MLP neurons of a small language model. Each row is named by its layer, matrix (up: input weights) and neuron, and shows model dimensions 341-468. Each number is 128 + 24 x the weight over its row's rms, rounded and kept within 0 to 255. Numbers have three digits each.
A block is one neuron, or neurons of one layer that tend to fire together. After each block is what it responds to, as a language model described it from the Wikipedia text at the highest values.

L3.up79:143163115169087114102154140134124146106131132127130123117137186114077148123156180152125136094129102126108114113117100093118133094110113140094121076104139153122146134127103091120105159132168134127077078128169085103083176092168129123122098131106132125128164144118087143134110115143089130180156135129113168132120119182149091113124157169121134112111127136146137131081124156188124133112160
L3.up203:116136133117118169099158128152135109118115132121157148095131118112158120112118140127139138140142136124163110176134146102140149161094149136099108149088134104135131109083103142118117113170130136142114108102161124155124109124077082112147125124174156114158140181172138143135157100078127128107137072111139145121147141122167048160104140117140166151149116096151114129147108155112136148184189
L3.up408:141153100119106149129146134137077133088114096100139088124133132080085126145166144111155110102160091140116149143164127146165120111144098142137109128163116122110179138100155139096069111164142089123104132138115063140114156133125123147124104152135111135158140149156106144139162114151132120148131121110140120108129124175133064106088153129161135130122124096125139125137143126155170131143108
L3.up778:138153116150104158152159144199118065152108092132156145147112114111125126119131118147097123151176141122138163153112126120169118134114119193132143152111112168122149146114139143094094116132133127146129112109113118160124132156120143084079107132144117116146110129155153127159104113122133131098133094122115133127085139156143087148170139111108141126123126105127105155082133171097182124104101
L3.up1156:132163118132147158140167116176091144144119122117128163101139177111125150143120126164121126110139120145140143153085083132165111161137115087108122161142090188154113121085081096109109105131141104125119135133137114170103100131090155132104111139120140128125115083127142117162087157103128131143132128113099194116112172105103118148138139119129174137145126129093121126139115141123104129085133
L3.up1509:119072116159162146105156129136151138102089152115128104123103104122134137098141151131160151118120117147177128155130176126141106112150095130120088145113104119094156183093173121137116089154141137142096121103157135106092111123105124165130118111131121119107127141154124179113111072085109139130147130125101111121099122125145077158125149098133139162122132107160128127123115123119139089126165
L3.up1566:180140123153143141136155163099126139107096137093094143153129107098094172134166161163113093099130104117118119101165084099162136114122155115106103125129079117112127142162132080117088132135142141130112103092132118129074109097115133133162144088141131133156128131145117152110095093128131151108132163153114124140114123160139092110093116125144111148138147115116116139158130127206150124145128
L3.up1766:126155126120129093158132143173154152156158151143133114132083132083118137134101115159102133130121124171093147147101128120140118126118113142120096120133110129126145110099122151180123116134155135134089117088118094133145128207115119169064127142113094107167132129135108124121139127107120145125106126112116081130143152107107082125161098145124109180129108142159164095101122084155114104143079
Location-introducing prepositions

L6.up87:174094103139139109131095153141168124099169094146110147103135115125120143158128106117109141121147131137103098154129119113149136136122109151122146143124127145163107165129116168091114145162065141105142158129188169143160155160161077133120111142093129115138135129102175087112155101152141116105129148136091136141142128156128146106133125124128106069125100156103175098127091095123139107141129
Word-initial fragments

L4.up125:145160078143150116119131114100137127073161117142141137084118128109107136139141141148115104131151109167110146160109117162133153160083158145130170146100115107119105111111144088097131135178096142104126152102131147105135093132115156124109142106133122112116125158116104145063139154148123084122138097141134079162129134159160135132118192099121131089149170128133136107137150146142097172118120
L4.up189:109106079146108141128131185149144118099140148133127151171098124159142152141112149152155099143168138105181098118128121118131125157107143185114125125134125083109118123151120116120174122087150133174109103134161136092144175119106080146105138136080160128139139124136100123113113133123127181096079111102134142122135148124152135143102107112160151132107132111161165105172127155144169122129117
L4.up279:147105133129140127202109103133146128117122174106124109102101130152130101114126168145143119132118128061130139141106107160157125122132156141133156087117148095126102123122132111179172132090111125082132108122148126151129145116118111118148171116119128110104128152122164136152127154115145136145107153185129127095163096106103145118136155125160107166143115155155155124087108148114139147108157
L4.up396:142119170134105146111114125106117143102138181181153127161135142168132128108089152099147126102124109118130142131108142112124163119122130119122131112124096142164133111145086115128142118136127156096111109115118132119104159137147105119119114121118117135156115126105139125139092124172135136111128134123098129127175131183093151129115129108095128176107141142160128107129123154178137126138138
L4.up421:171145081113156133081133099105149110151116087101122134133118122142126156095146153121132108105135141119149088131128158123115123155165097143131121095141119103115157123127078119096112119143110126091107136138108104123128089129147159113081134075145121154152154171157131119133101113132151114132094109139143133120140099089115140132122172146106153175161148143107164133134146104158120185119113
L4.up515:116150123120145110124152136116139133082109123137135145109146124103160126121153141148110144142148192113132162083115127123168144128141159148116152139149134140092146124110106123089131104180105089187121131111156102116154123161126124142119123139154105137163144121129127143131112081143138120112108122108099177094199141136119130158099132133123148082142131116152177123138192135132097123126122
L4.up691:107157125155097097100067135112046136131166104075147122111141148150136142106133145084121118156130133128110111102131102174177109127117093148107159132129137095099099141121118096144153135126109129158138150116090138128161123156129115092135103183131125152116124156127122141101139129153091137110132102098157103155114092139135132066149158109109116098105119113134151137155145165102089089157124
L4.up1390:140151127128149157133152129138110157111187137150115129156103140133120144112092116116120152152188139142169175127142144105154141151132091153094127099132142119119108121140088116126142146140109148147130101107138119104104112081121118159118159107130121136113117115141121119135122140163122096124150164117128134117133098157096182108072124135123102078129107149163208120096124139135148137115111
"Born" infobox field

L4.up665:119124143136095148143133126145155143146129152130138107137116125139062126105122093145107118079140142074108147112113107118161101156144130109121111144141100162136079131083133164118084112131165112140134105072110185122117092123131151156058110143151104127162084100113144114182133105128094088128124146137114112119139135115136134093125133142133150160092156117116164135114125134136158100097127
L4.up992:130176129111109083111159143061182101111120117125118088121132172184162128117101147148121147105101087054113171144112154140133114108119115153103144142118124123111104111132123189113093144139139125137170162123140132089122084089114144118155165122122131188103100153105146139114127148143126150090161113122162172146119110184148091149136116120125108143109094086133107138164117131149142145180166
L4.up1090:142112139083119148100096154133112112158077157169093198148168108174101141098113128136128141129105125151135122141110098167138146112122162128096113102077171134163104100167101129115124106156141145165105112102124112174163149122114149112117139121108098111126119173133100132147101087157136133129164131106137119144097132113128119109137093137133090076122141160129139115149110106115119160114144
L4.up1267:140216176155095129091127117143133118096142105095079127108154118136153086132099105100139129119110093096103153198153118166154114155115086168131122100128119190176113122159092109145101048137132132113139146146156150122119151150106116174091146114112147176118116157123142131161150128131139156121126195093140077145105151121133135107123138109131137199120131131135147161086132113126138138123124
L4.up1704:080131109119134119126124142133183161099093112138127096097103123127135150107124153115091136115153127080131135113102158114135080164094133149147146182138127115085129124141098150101150139166187112118105097132167152140140112115152157182179160148130109158126071120171178123082145141127117145149168170133102128129098143123161087159127141112141113131120128104142079141109094168142165139161137
L4.up1937:115131122111148122147138154149144151148108164103115100085105110144136138043184134126116160124132127114153117165107081132131076118149129137122112140123151144078141103116110117082166138067140101126077160155135163138131110164145123090156161129075107109196107095136147148122132098114121103116137119151115135102092149150111133136125144112089108120134129156093100115086154149127151105132110
L4.up2005:155124132115131127176147126136149112130123131170130104088126139148158150139089159164141142124145094127156142135152089104175119121099097123106113178123108160101118135109158155193095086134144107131144135161138158114128137123142108110098132100152137128130113116113116124124159081130099087125126122115113152107144139124178123128109139139156115155080102133122125142133090135166148142156116
L4.up2039:123134135123142153119158146159172125132064101132120121136128142093159096134134104158101076097139138082075147125140103069140122125118115162107150102137138117117101121125155133141063166158141136106121129105196137152098128144102132176120112122154129155163111163127096100155146100136068126150164186102150090134123107138159115115103140136139099144135138107141123102120138137123142109128111
Prepositions before named entities

L6.up2017:125176098107138118116090115134124116123101116184160169167130145090081129107099148135137164095120125119110106170137129125105148145127142125093146086168108143115114126150094122131135122128126138142170111140110117123155100149151130118139120137160123146168126144166099137128163094104150090113106153141115097112102117138100151136093091118140140097106149094119119108118150116094114102129143
Empty table-cell separators

L3.up418:109114115151122114124112109127142128110110097123082107153146081094117106141145125165141114101119148101103117120088145145136122105149106131072114118109145138137127179114114158166129094142144123104138176149137159105110131074117158094138133123154144120131151154147181113150168137119137069095133104140143101111188108124126152166123156177155100094112169113131166105158112149135110111104105
L3.up576:132151160152104145121114160108155115156132145113183126095126097152127136146149130153092111100081137164161162143132115129131109159131147096115149128158145110108117129126093107128161101133127099123139174129174159090109128177139104123136096124140130151124162122125087111148159140174108162110101139106144101141117117096179105125145139129130142096139064150176159133131099133129150132123126
L3.up1072:125075110113125168147112137135112133110146130154118160132141081140134152160151134124097104142140144150145151136129157117090150154135172097136116133152152135096141098091121125183135126141130096132096096099107084128074088153141173132107111116164135124125112087175148125118128106163089094140087120090162116095137123159152117121100152127090145107135128145147136113128132119137130140169141
L3.up1117:099092110112153130108129084130105125132163129120125172138129104104169140121119116131131134120145111106090159163131071161124097137110129130139126102089171128152153144189132105105145106156149152110144136135112132108082102152090155132167122129074121107163133157137146147200105094097136116127115134138148120135146145137119133104126139117191149087132131139141156160101101121142138064095144
L3.up1371:159169169119144142101113132137099131131107097101094065102100127135157160123142069115100151104149105102135150160168114114129105114089110148156166140088098175163088104168139143112114147166132132110134154146129081100077111163127149170146139120123108104127146100126148157164131136117154104116111116137153158129125116117109145105138134188167106137135110130133137129129123099146133121133112
L3.up1736:132141138140097126168097150137118122122133138124104134127119132139098133117104136124148145124081109140131121123143169118123174147124169108185128115138117127146133166096138080129139158126128098132131175136175130165105146141154095124109119124162104101094112135151134100120143141099144120157118076095047125123091125103142156098129127091132155091124055144136119105069121177134149108096166
L3.up1965:156166145147151147088131159136094120097139088147090119107133153128124122118085130121113113193121142124161133109119149135120158112165133092107139112132121131094137109079112137122121191133120138087177119115104101099104126146131114185105167148117163151170138098160131154102125108110074099118103113105122104118168084113128116122108126131140130104107113112141151092116118127148122102123130
L3.up2016:122113090111101125146138130110083148100162098108112157141129120129136121142058123170091173134121106115124155145153145152112141159076105140118109089136126110145142143170122143158124108134139115130138105106166154142139083074162117123142138127174072140121121178134118087138130105144166111119128183111166162134134122163177124121114133157153122125080141158107169121131134124062112139129162
Rare-word initial fragments

L4.up379:100099129067102123106148165135162113134152170111149142125128105129157155111126112133087133153127170115148119148100163144120151081154114124116149093145072104120135123132085141108122138142147131138148113120140111121158154124118122138105159116126134141134089133151156123152124174136124105118142129128098193130175176140148106116139100156128075125097139127118160176144153095105114171104120
L4.up1158:111121113111185133125153102124107123137158109131101136110121156091136141143143147126126150127155119137113149109179135128153124180161146142133125137159129111122078097088140164100162086117114188113123135156147123136125102101169142088129124113143126119165110148191096171091131111127076136119094128131118071145099134102121130123104128117122099095133081114127100149101143118146160142126120
L4.up1179:142158125112112136127168109180166150123149135144121113148141142131163145094139099151159140148138139097169084177157114093098154122133132166109144140142144143120146128112115117110131138124136134110120137102114132155058158127119128105115122077147128160216148097187117150133112128183101144147093090080149114129152112173131126124130122113083154111153144078140073104118109113168124113159132
L4.up1549:106116146141137149120174137124118077165139104134178137111122137157096115177124109084106124117168128157167098137171124128105121133139156131114129142124120147072142130105126123149116178130098149098104108132108134129149121120107150137122132125169107157144121140120119148105111132156127132113146126090173150155136095107135117109107143142097118109112119089141151082118139149165103161082111
L4.up1627:104149143153138129138133126164112115100097143131133113141115145093144138139105088164109107163105109095137107129131141112116082122144115103146150147121135140156063121133179121103162103120128137106126117099153153114137131085137128121093131086130104169143127154164107162110138154119191124156114155094091093139121143172084086157112139135107133098128162080117102162109123129141121118117113
L4.up1942:182097113108100118115162113153096097080113076119157127145132147163159170135114078132145147149137155104128099106106052120116083122095101154158091136117108131158117063068115096131078138124098134089115142130122175123119143146135116152141116115118113111173097103119105107132118142121149164156137144121171145152144132112118134170119139152156106104077124132095103163110132102163142127136140
L4.up1965:114121120134161086154144133125158127057139129124136123172111125129135107095135121112116088126146124119135146092124151156101070139121168129142095091157104162146130099099136189134125116123120106096105110068163106123156118120149112109131156074123154120149121151136145123165125130133135113108091120123144124110139105104109150111095130157132125121099128163113103151137133136127127149181157
L4.up1997:082095119118106137094191113156155102106179137127123138114132158112161129119091122156134150112107105095127150101140123136109109122048144139118149116145127134102153174138113119114137129140110113099145115142133144158119154109107115145108149116169130142106143146103112143095102126148140179094135111141097131122156075111103171139100107133128141134113133114159110107134158118162117088123132
Abbreviation periods, mainly "No."

L6.up2028:138121111142135135146136135130136111128147117148109128167150102161136153133132152137177118104122159090147114109116110146112106153114118115099125122124118077063148139129131142142131086157135145141092112146095139114153134176179167168085073130141132090114082151116163135123136107097131135131128170131153126122120121150150152106102139119153120116139121124139141105088129108149146101138137
Locative prepositions in, at, on

L3.up27:147107155175130117153153122101172119148144184109143112166152109132117102100156123123141117137127127116155143100176130116124166137119152137140186138129107144089115143112090125144110106155158165157098116096111072125145116129083153068109109119121138143135159132149210159152073175134120094103146098151147127097139120096128109121097126149113160106129121135109115084114114088116127119101097
L3.up268:150117131131104163154175139179142114164103132102116126118155144152158137102101146150132132087054143142145142119172112142117189119107072142130174130169143112122136107138084147146136118146127129114110149116136057128096152132145142149090142101173114100109138167141111157153114118105155142092131140098166102105086116106128136134112160175152126107140086206128083114115083117100137139144110
L3.up329:101157137099149120134145138148167096174140106186102132132117122141133136125106121105169127111107123127144098107126143120115120142149136121123112127149144158112144122137150118103128109123169148082095132099111114127079109109093105168144119115148175161108144106116112119133129149158087166123113116128137125104100073103118097139107102158108129170163202138109129144119137140141149090139114
L3.up678:116110140066152148105161111185115108131100087152124124150136133095133148135109118135153140147145139138124064127127148141128147125150132164146122127127158118141111127144136101166100074151176158113148099117115088155068118154083179126117136122143204126126169116137148106098167099148103155149104095150159153109093112128125142148132100152108118138120166137108115133109125116156128117133151
L3.up953:147095139138117153075162148144139114116091124137117127148131160110110120119142154086159131096104130113066142108144127130138127135143141118100134071156137103135131098091152191156106103108139130110090091110080110107119154127154117110106100083196187100100122115120172135121100142137075085150166079123148116131121130120132165138133147133097117116159100170138108136127130130141130093102116
L3.up1080:095099145119125106088132118139122154107151169125169147178117144123125157124141163149150107116108106136107105115136125163090100131177116139113143101111135080171162087112136139126122089116177156109129142096118132176067154128152118114072159149119143128123142092172165147117083134114098145080126096131135159135097094141099121111125122184144130115111132158120106130115126123111098130101139
L3.up1448:114105132140145098132158147155135124106090155135162140135155098146098140136151127100156095140105114130168120132079121118134139105108123145109138125139172130111160097138118125141104159100108099099133130168121123121117118092146126128085139073137141109101110147151071170146165105091090132117089123130134152092090141105080097128079093132117118114113156096089123121119148134114117102160099
L3.up1970:152129151118079139122144104151144109096152095145161100130135135125124099081161133157156141140096150092156112086179156169136131119120128146129144077152138137102139173110109114142120132073147143103142132088112189102128134155086124145140130134135110136132114127149122114132130151123128106131122175185113119138129149092154134125170113160139128136120110138088141111142117119114143156146133
Foreign-script word onsets

L4.up206:193133103109130121142110151156115126110159116105067082079146139107114153140099138135089133104170154105125181107142102143104097128141123120118095123111090167167099101113152158157154097116091127158109118146144155135117108116127128113138198097164113122157120124175110081124161112128127073093136153120129088149115150117138146111124166145108117158163173120128144157162104092123130145130104
L4.up347:126152150155125139196100153148092082114096149083126123150098175095123121160102126133134135121117134136087139081103133159101165119090081155124105136111132136119099108166129150103157143109102111124165130160120128120179085119140205129095161189093131124165096152135127138136127100156134111106095162122100133102101128110139096104121098137090108140113145125119163152120167126110147146140083
L4.up487:151163077137133121135102122118141127132158119122120119173096085125115154090135140098129111128107120125117154163132126136151123143144136150181095172110130156127133090123125157128113145085147129142149154121135111079110101100144125129160128136122077083166158089159161106148124102091116144134108159094133095107141086146089147144145100144076131120141123110101086133105108118142120103151138
L4.up536:135125159117133104124122157120117112146136130107104139146104067094146100195120128127094102162072147138124135125112123159115153124129121165122102118134156144087106159138113150113081161163092168092174117129115159101140150117117132128138149127140079094130071135146117127112177120117121101143092132125136117103171154132100125148131098156112114090106126112081160115155163114121147167136128
L4.up579:137115097136128148133103134173118162134139096129129114142137139127120172122136095108133163123149093174086128133122108114133125140098122146119130142169126175144125151138145103113180107131124109152098125155148129130106109128085140102112121084155145112107087116121144159128139112136124128129088094162120147128106165168090122115100119137096097106136113154149107175122088124158134151126108
L4.up1326:094145134090153101142102112137129129067128097142092171123103089128162134162127126113127128121101102124127137115130146091106110147131147142158098140093125135079063113119102135173115136114104102098100131126142159142197138190067108112115132079170138159146142163131109137125138115123091108142103120137141125133119145133133124171101125118138093115114164143126147174135115138144124132132128
L4.up1446:107119108166139153150143066120118113188103118088104149132096134169089134133108114129075120109122123110113153112144126187130090126094088159133131131146180098128115086119080178146119149113140164104158178116169131150111118125164168173107165105166173141116077167174125164146164131150147150106110154083118089098129150118093150155128117152183192141112104132125145138117170095146106144143107
L4.up1899:153193130152144135142087101076157142100069140148111168103069127098131125128140097122140115140151114152141128126113117128133112152130141099118112126112169134119171121140149129155139130118107107129151167130119135122151112150126147129120114131136160091098142160125149203157099118151142119149134100119141145138106122068124145127109176095125169095123095109108137143125094115170144138094155
Field separators before values

L6.up709:171088108133124121184130134093118127120152150105110131110119130176110143116139127107112149132097116182162137133173113123142102153152126112128087109115112127143146141120127121119127151117130163110088148111090112113143112150095074115117149130135136176124131087111120156097105126117160101104158115122103125154143102127173157140088143109117105101104137180109112159116110185146122157129121
Infobox labels, possessive, word-pieces

L4.up80:134109165144167114107118104133138080118126167123133146091111103086131133128168136159106098120067149082159117150151102132134107129143130170118160103149145128164104151113172136140149121134071146159109077140105178107070132120141119127136129133173134115121123108124141121136106105136092100106112145134079114105097129120145127152129142115108097069132144124133143123133120141103120129106131
L4.up124:124131100129127137112145163132108117140100130114147163134111096155137148105103152106143124127127105159139118118137171126171143142135135130152109129119128114110108115131143110086131097141147118113127099152101143099108179091109116194112107149115151137131146133155124134129115100130112142133141114111154111142156120139111159139120116158126123150162114118129147140132139094124170137167119
L4.up745:167137150123115123108095142136133098131176086161117132130135080129117094085094142177139122177090175136161107094117163135141103145143048115107116096165150101103103136150139128153131131120130083086155088092129138093101147145153133148115170139134115112082116119127146116165118121137146097143098122117143112115132110137166148108118211125121145073141139135093120133153117111111112096114109
L4.up848:125161126110108155162139133164109153124128142127119179115143106091132147119114135159120131117128137121160105115123078089091139101120138124104134121161144146117112132123142121151133154123130136142065152127141174069118122111157112141131121153161145092156127155110130134156166144174120106157099133137145113112158141109150185116127180135076113111095113109125110169110112156105125116127123
L4.up899:101131121141124148123137138129119124128119131090103141144104094082172133147099142119117125148087138122176125089117123117077153114171099130125144103124166092112132125128129167117125132143080139141109129091117136117115138143138115114148130080111138112104143106161157113111157103153119130152107157122135144098142086122116125130167186102065128103187148140086103132109097100132143136145143
L4.up1052:162140144149119165155085115099155111153177171134132126152104139119111127123121139118145125150089147160160096106175170120118163114104144131127128095156154146125167126145124095137116108099129160100156163102160123133145111095124118147110111121168151083119133127127097142137142158088114127122085145156129130146152101130164142141142157098138118126095179135133150124157126156136173122122132
L4.up1251:144097130151111160148176103143105128129155137142146127148122122119154163134108152138130113097105129125102158132182099110078140121124130135120141155106119134140091072123133091140116128115107144127126169112117108109118155114126160122128122140176091102126113125126103096133124080165115151095050149138131158092107113119127118137149121146097144111136099141136136135149120101113123144120102
L4.up1472:124110130182114110122155122140085099135167152127132114135088137134126119117136145102129143124104147139110140137144132127111139154149111121149108092101107123144180128140110088148136135121101147049109127106114148105158152101142084135124153147169107155129141099163105150117154148119113157110114159168128135101088122153105134118108120090099099132146127123114127119128131126117127173115127
Word-initial capital letters

L6.up1270:095124150112140105122146170127171116103106107119113157142150126138167132120077117073109110128099120114138120149136130130128097149139167151090108144112105106172165192170080122124128088116129124095127107108137125156117125094143148151164117121126131167206137140175120122075106095165136117124145130119115144125126146142149163144128129145111055148156133135158111157151123107175140157127143
Abbreviation and list periods

L3.up155:093163118136200087104151141119148142127122090149151146143122103093138155145128141160178134142148122118114130146113118115116091117131094090156143155115120156157095071092141178161146135096163151109160177129115134134149123150094154197130094151096147145143154142142169125161133090151126118113136102120109102130144102156103134106102109103128110095121114122175109122129143122139104112114139
L3.up776:099111127170154103114114125114109180115102148115143135129094120109101162161133112148140104108150105149137167108174152124141090118138138075137139126097142107124109116134148163107178145167061108166105130160104118149086157111101183172159117135054110106101155116111146148130141125158076112083100149097146133157161127136092141101106124148121168077157089123138117132128143114127129168132117
L3.up1322:135133183147163128121117111101117134138143104134118125148122222103090148117111134148181091120093178097166134078149171102121152118164099102147147136130085199130122140132105145143134116143117101099171109096081115140132131140095136161135089113093143108125145118079146157120092097121111112111100120106149121168112127111111132136132156154079142094145104106133166124131134153126142130111099
L3.up1473:136146111141173072171106138137138124133079171119135116151128116152117145119143112143160177121135146165111122146152147118105096126167130115118136128112089113098162186154152140086127135151102094111106092111107166095161160137154129138129119149110147146096103155129140112147170151149124158117123105126101150131135151176105162174135135144113126100119155139157172178083144098138121108152147
L3.up1543:114146108180166122132087120164127179149120117103131112139114127116094176139161115121119096163136175125140088124072161114151121095145126108143139177100118125120153089126148173144126051130143103125111095142131163184108128125132146162124104084082088137145114102118179134172124125142108149137088136091118107109107134105093147113137129134101141122114101128178165146137170122119130125132151
L3.up1649:136128115105151070144118114107104127211123100130116129168114086087120120148164114139188112140108160079098146160088138156134136114184120106160135140132107129094111124128143130184137135111132133122127140163155155140169137097140141182164118169090093149145107121124101136125139154146131076131136099115139074127144154143112128093135155138157125123128129069135128127132088090092149156125159
L3.up1895:109166096145151097117103150089148150156117128127102112109099096134127158162161078135150096105140125139136161119166100112133091145114138152128147117139142150136118137155126181138120116138102129140174135138105115116095144134108158142136122122117132112097115135102146103120160149145117118114133134170123119155130176115094151109137120086128140118129097119085142103154091100123133165176118
L3.up1971:117160154178130115141112148139111152122139146128145127121099140110087117146142149137134148096153112123098147174090133127150117140114134077129162111153119140127085155155131167116140116121081099185113123093127155156127100131124121114124130111115101153124083142138109163113116161145153154102153097147162095079105141105105132114123152141175162068165154127147122144123134137131116153145120
Last digit of numbers